MLP neurons of a small language model. Each row is named by its layer, matrix (down: output weights) and neuron, and shows model dimensions 256-383. Each number is 500 + 40 x the weight over its row's rms, rounded and kept within 0 to 999. Numbers have three digits each.
A block is one neuron, or neurons of one layer that tend to fire together. Before each block is what it responds to, as a language model described it from the Wikipedia text at the highest values.

First piece of a word split into several tokens, mostly re/Re, pro/Pro and serv, as in Re|verend, serv|ice, Pro|duction.
L5.down39:522475504491471472416521509492530458424438552529465523500493461529582535502558520516501503518509520496534499483516458534417471506463478489487505447444485469595488416440466523484415518558522505455485506480485536454461574463484502567524423472452508483503513427487491521471422517455565492523531417501436516544415518413450488489491536520523471458536547482432522535428515496519486499464525
L5.down166:439518509488555476518539471477502510448470578511568480556516539472546494517425488494504552419523490466601525525491479488472502545517479561509492462509450507476530478419506529482542499451457570477544487449479473455511479442535542537391494426435475484538480539551465501454431385616505435540516459538520431503492453489468529474487477441524484527534479542439496527422491481526493547519435
L5.down366:511487507449501476479481494518427461469486521551538562532528469482594548546521474554505499424556477502562531525516463454526482557498532560550501498551493497481539507464474574557576478516513490528475473480442512471523523472529536588481503488488503475497552508457445505466503489522491527467548504449505503553415464505453581505509520548501484463454496459537492495470461548532527541430523
L5.down793:498514471530613519560471496458576501524481473467568512555496535463573504481499538495476527471590529453553491542495511514474549509512501437486433493482499515526424511434495450579507585484538517513536464483499465410547518550466540419461442485469470561513488506484523464428531516524484485534507514549500428446488489462458498511531470512469495489465519522516438435461540514519523545492541
L5.down994:409541390449593531421518470531474516518449520526514495459535456467579524455486419550518439482536471485539454445473533520516483505476519529472489472574539528541513509442505536501533496462503513482512539450537512520499475472517431489437525484525488467505548498550513548476444501498509523459544500529517493487524475443546524565464426510445513484489460525437507473524520506440462522519460
L5.down1049:495492504512427477387556479517497460488512526481519490524480558513513531526500537531528492422561474501521490568511434492564537484449450462502528438571540513578503541454485485456558533529533565515548538468444461477488533481520483420413529453462384482538531470549500531496472546542511515490545536568525512450478500509448528544426493482504488506538511532522509517451503523501460471554535
L5.down1476:488472565499494445535575503550489514482540600466493542485538495475566503471484505498444499522516534469482484539435536589540504583489409520548516492516504433565497481441522534481504505581541552487536497466470444449509473518564534524392525539453483506569487463528468456560517559589575518567489542514460474513579498410505504539527525482520469550470475554449470484553552459602524435521520
L5.down1503:451452431502450547464473446564485460499477536521483515511556497520456528535435485488418485475503517521526442489428495558482474498514497452481524546518514597560506487517524431522474542476424477471501563467475531476507474547455472433484562514428450524534588516439484444481462523556618550522511516528466485441442542453493534504537517473463487487474467595496453544507491523522560531471502

Incomplete word pieces that more tokens must finish: prefixes like re-, sub-, inter- (reopened, subordinates) and inner pieces like "ic" in communications, "al" in municipality.
L4.down526:487486490490523462513500512474448521448526503514488505525539535394574493488427415481531447504498503480544511585475519501427496520523473478469393492494517543508548442409501546427548487456512537454489558442517439456453506508441522509449492521479467459495513534445565606516518479531497462568467464545528497506545535522452472492518458496484503488520530509433451517488497534532518511492553

Endings of verbs of saying, believing or describing, often split mid-word, before a reported clause or object: belie-ved, describ-ed, s-aid, called; also "that" and "sing" in single.
L5.down95:453513556553506523589483465525484522512486473468506480459447493536468490532518517448544487575533469463485470484475445510436407475478485461501511452565514471440515510551514539479567581430505490476498487441493483500512509499487432504510516481558554451531536523591414504473494488456542526466555493507469488492565499509466530487504543486498454468469496506549519479494519568505558503579529
L5.down104:485515509560461488524504443405436483594516497436519556406509472498482566421608431465436470540526479507480424500465521518530521487565525536542584513514453546563478521517497506517511511579518468523499510541474500463485503475440537505443484495523543457526461472506473494474482536531522488534502519487553521445454509477511491540447531499509426482530548493551510609451538538511473454457624
L5.down222:376456525480486472541501441479473534479442453491533477464509439453582540406491513529556424462560415538484511544490490487526458438582416560562499486502504527483508469409395524473469513479504482462456509428533469510493492522500522449537515565488438508498474493519525552489471520544517535479501535510497530467487569493462401497530548490516500592546489574468523544535521525539470545521439
L5.down619:529531523565492463506589464514516502476395519495486570508507516541544490487465493530540474529556478499498509547490493466489538491507466555558422538523469499520525510525466484517523488542519503493507529469493530539575470520600574454527528509477541479615608455496583468472455499581433520455492517533523520488492498468451473488487507549525474530488463502438486471493478503484532561476477
L5.down733:479566560511535425473490433505509463525561454515530478476480472553459504424492504518565531511522515486472495403539568507482399486527551481488573515498421488541447560448460541559466527455515477502496500439462458496506548548503545459478499459482485505551532488535504465539508488510478469440509482450521513514474500476517543522465517521512484508499559414540553519483539523439474439539438
L5.down1002:503495505453501541511451523582508510533431495472482497527524448503500469558475465516538442507475541516453430565491492441507530479545465482448481509523570414473507516439570527504519462512577504489447474444520484566517486511533534463497483499447573491532448422500489490486441493434469554475541462475536504432469505561445498455498480467446495500550485490455385472527531530499500512502406
L5.down1181:497535517497440509529501473551399510521525489481500556497546451463547530488553537483483580460524480504534443485413538514508421425548491522559464485510541498535447496535494484525507541532551523512544515467492501504506477509527511571462511482500509479555530520491572464431513525407441554519490430490568533438554474486499484518496521507543468475544506561511459506559578544471461518462468
L5.down1207:466544503495497515507458495504436481458518522562482475521521490490510503571524465461566451504523441508532471492477531550464489464488447532458433502458561548501481524574498499449496549492496509569535501473598483514551533557427503402450459558518461505564589524574547482510501475532536461465495442500477513564524519494492569410465480501531550519510520571451535547481539560503561491483466

Inflectional endings (-ed, -ing, -es) completing verbs of saying, deciding or knowing that take a clause or infinitive, e.g. argued, decides, claiming.
L11.down85:480509497439482483528518521494452467496502515497504426517506531528469503512510460502468514541468457442503510586512560542472527576486514463434475499503508522529498610517505443541503516526495492496474552473499448507525542426533499490535535526500526462534491475468518533523426528500442483474497485551476558439481519500548497446422438472551472543509475572566461471478468509529485452546444
L11.down121:509531571531447484464500544477410540507526520529445479554529463486489529504443497529567500492498570539531506466505477461552578490517392511535526498436451529508492542562508500498527509571533504488462493474506474508492527517503511581442500549512480434514545540461513553530522497582454489519463495483480527583515457461487547535494441574465478505419446530518497507511392519511445486493449
L11.down147:519456523449466472536569553417492559520556440543533519527504487510422538514458477508514503492462514538471476466503516489585535504451365547508520522447515462435478571547487541475520562544519474594452529460491573484508583514531488458460508474526427479527516453509507500464493482594447540417505517502452558500524485434527540474460479446508411524488466492537499562460446465512486517514514
L11.down352:481485456501513450478508517527477510533490498551451476496456450500478538502493519488478548464476550501491512508482492527545516504565443492517504453469497476540503519417405597539543524520547458447567496488499465477484524474497469538529512514541547491504503571497540501539451484496560497584506489569527519491575444486465567441495511617510508532509466500487558521612509544492515461484427
L11.down426:522505490491526439547481438504534463513482499520483527502474428492494512529500538479452554505475490528500464473472499444431541451487442557531510463478525574392426544491420528512452478454526461451431491439496559502628464563493484535540540448519468458548440516496527500544540493540487457424496423450496491503528480537502557433519453501494471417517546482523515462491456488519536502445516
L11.down959:516461490517485530517500582466550594553454506517492483519474474510490564518477528487587540578513474558489461497529522513406522496501497488571493502530468473554513478519477461530511551510514569519538498568556500574457470475484461503580475508520532513501527432484533448506511451483566504461440429522499432505504464417511416434512477514457548532532557500467496523499471425480517476539530
L11.down1035:595447501483487530504545491496521475454455572515504536486513462508454530459526487587505456556534483485518531450474550508487492475530482506575535540545422464470499497480531425478512537516490484461523544480540502525461564535537484552490475513468484527529491469438442477417465511474463536417540464517526461532503545429499410519511473452451520453485513503459547482473481547412414430491465
L11.down1048:514497513470491478535549517428369481565516481457526565465498502500445480465512516533436524375516493468570576505498481495528514450500503489481526527473444484527521519541457539576504549476435577515526535533559561549540463432495552474471532548492482550514500494440509523513500569557485493489484565535444530469545542528503514460523515544442443508528431542467483510539509568552499490546483

Word-ending pieces that complete speech or authorship verbs after a named person, as in wro|te that, arg|ues that, comment|ed that, accord|ing to; weaker on mid-word pieces of names like St|ev|en.
L4.down238:463472550466448517506519501468483533430463506480528557495509533482526457465499471539549406486528507461475457489484496446529504427552495515473516438503551468507481455470476476466516534516495532559516518456499512506526387536430539468477414491496519457542565498482516447396510484508521478529503471413432454491514549417442497556481510512472465503517517595448429501484503517513506532503500